From a checkpoint of a small transformer trained on Wikipedia.
Architecture: rotary positions, no biases in attention or MLP, untied embeddings.
Training: a variant of Muon for these matrices, 901M tokens, 14032 steps.
MLP neurons of a small language model. Each row is named by its layer, matrix (down: output weights) and neuron, and shows model dimensions 160-287. Each number is 128 + 32 x the weight over its row's rms, rounded and kept within 0 to 255. Numbers have three digits each. A neuron's up and down rows have the sign that makes its largest values positive.
After each neuron's rows, "raises" lists the tokens whose logits its output raises most directly, leaving later layers aside.

L11.down338:182167165137092142138177196152124162099121122127186057116116161126151127148067152180089075157090146115124131144107109152148121171171151127145156122130146165109069118067123128144152120121118118055115153109099062125133135123121065114133099087119084136140132127135146144145117092071111172128131084107106186094114099099120141143159102094147122072119140171160160167126125141082113137130130
raises: "ating", "ate", "ates", "ant", "ated"

L8.down674:138049160159137128145100114121186124111076110147104100105097190145138138044142089131190183133173103199165101101181117182050090086149082109109071170144143085125112126075130104097119113107155152145151156132152184103083077051121169168154117157116098141096130084088162065123135081099124120133101175094109161153127137129094101180129094127119112135107164116143127132119120124087065155105131
raises: "v", "vi", "via", "vis", "va"

L8.down78:132168104110114200075112121125107043100208118076029164084170160065120138158142117134198153132100099134113152172076169092089092149096094144050121142100122114131067146129158114155095166152165112163153123105118075152142130128120140164150127160156127105113157126102170146117156158121123074105131155102124120127132123119134117091165063110150090195086141126141078137146069116157101148122114
raises: "ge", " of", "ges", "ged", "dan"

L2.down548:181197206091125153097165163169146081158201152182155119090154081129087180126067162111132063118152106120104133126130139090188139099121107125084202105156117092134049064080144150134118113153124172116164129144156162144117143083137106123092137134172103118142178132094121171080144145116057149138162089144147149116143114139142176159108109107109132114100129144096177114122125144117125107103139
raises: "ional", "ment", "ion", "es", "ments"

L10.down198:113092171162152151130114147101098066154159091116069133078121133113115125149093131087146097080179130167166213184133115094094139134109148172191114136153146132124147169167112142140094137140169103130116121177146084174063123140154139121149155160140101099123125134115078134107117127116025123154157155147089125139117217184103159132148104062176112134155135138120098103157054110108141122163161
raises: "lies", "no", "ged", "get", "ge"

L12.down981:161158175141151126165140140150176123103126155138090088089124094119127101105112150118143119189095059156134134079117127130091118110150133113099127122088124163174148099138083129090128074108093166113089124093140168123143172122166077192125126096094024120143082163089075122118178131101140171152128120104116123157127128112110152169154133165129190089121114138125150126121074163158094138195158
raises: "esh", "ed", "es", "e", "ec"

L11.down28:163138113174111127166133179104111087121145131155128119123118140059094134140147106123171094155106106103190027095152127051159142075164083140167102164122138197126095134180102135140130087118072120119180137139094095052144218115113168162134096175091155122119069114148070110123135096095160137142147094130107105179077134158175112108093109132128148113099093134136119140175195161141161102090124
raises: "olis", "olit", "ati", "ate", "ala"

L11.down113:097151144124111116104154129153123090185153129119133141098087132134082121103174117112133104107079072194178177125147160059156104084121088187110160113111154102164074141084096148110114108135107124161103105113109124113101078157158098107127098119107147197134114135164083134147181183161076135117148047130082153087092171150128102179110132096103128147216175133131112142136109152094121128128113
raises: "ions", "ion", "ives", "ional", "ive"

L9.down619:130108180103157123122178100116128080119195107113130157142126086077100157126122148107168168129173164102109077068122152082094167154145121129187096138146213202128190125162180126140096127102093150140100124200066122143121139159154102142107101113151167184135169164125129167077094111133088071140054120128117101127168091184127134086066108123091154128140134136149116122144177145171138163083127
raises: " they", " that", " it", " them", " previously"

L8.down689:108128137134110088084128161094076068092161130094092057135184160079157160133107086116161172156118203089134121122181170142157134154049081089135111084107105128126102146153122170093100155153162114087173081187140171173122063116167112111090119115162082129192106077073128145143076148174063086094109131140150123106130159122222076127147100153112145068080197138118082132135117099127156119134097
raises: " are", " were", " themselves", " include", "hip"

L11.down529:120108111105121145130119180169161150158102127118122123103150134092185094141150153188162140121171094104090094142128095133110175070159137138152092189124105148163192084179128225143150101158211141142138139180174131104170133063112120126100153155142106077096105099131124136171153018149127157151131086122073105128098144138128073162125095116171150119086098072189122106130097159169099077080105
raises: "v", "w", "vo", "to", "va"

L10.down898:127142127167106109113142147101141135132086109121100073142098097198162160108100103085137104088166113160146145101132167096134161136125126062115084144145121071159113145222178113139067123122118083108168115118172155137157168134132157192149149148072179138132141082119170156105043217138138155106089157157085113139116150134142111081121098117133157126170065124157135074160137169125093081102156
raises: " Entertainment", " release", " album", " TV", " aired"

L10.down932:141126157156173151137127099152108132159111158123115132066089134099119140145156149109142119174163175118150044144183161163109132116123159168106142137193111071135111191119190118067089155132123183098077160156112053162114174170111123126070180134175149148184164147170138132092115047102094096159118108112140139111167159126169212113107159128156099167142140144168160089160119195095142092150118
raises: " it", " they", " he", " she", " there"

L12.down690:134157101109092125166140093120125142132094189084126101123114120112161109152088115123116110203121079113127134099126115103138148143182139119116167147142165162119099141111155139072155082110160134174109104130126091119118104123145079105111171154118132171106086163106192119122126090154133170113153136167158169181103121098147159157063141095162081096126140156156088123100155144106071173127136
raises: "ates", "ating", "ent", "atory", "ents"

L10.down105:155089141143180126123134064150125075128168149128152166081172170147168080167104193097119057161128131104149088101122122119122084087093127131102141130233144152130101137160188122190037109073117061122120154161128121177128158138140100150110108147088127134125167044079123111110082104197125132194124089133137131172073113127153127136072145117150090122141119137102185122162132126126113122109129
raises: " that", " he", " about", " she", " they"

L10.down525:116107149104061113191155120170146098071145158138167121143152107124176113127147125181150165077174157125167159177154146105180154135137102159118060154143121170160126135157123150110165136147102053095114123071154173116184133131108144154127095188082139116135147163086062138116155132151163131090139098121145123126115107171141154107142150178171100111140123102132119114133122066045099111156179
raises: " or", " and", " &", " etc", "ew"

L12.down340:122107104101144121123127157149111069127140154095105124081139102121164131144102077106168115137124160069136118154186097111149103099121113145181138146106125104131158141140114132138102152137129112084134136181122138158132052100138173148140078129167192124095112070098170128109157109143102108121094109159161128177123108151208118150158115097101141121173158130097064112156128137117135119109106
raises: " are", " have", " were", " include", " remain"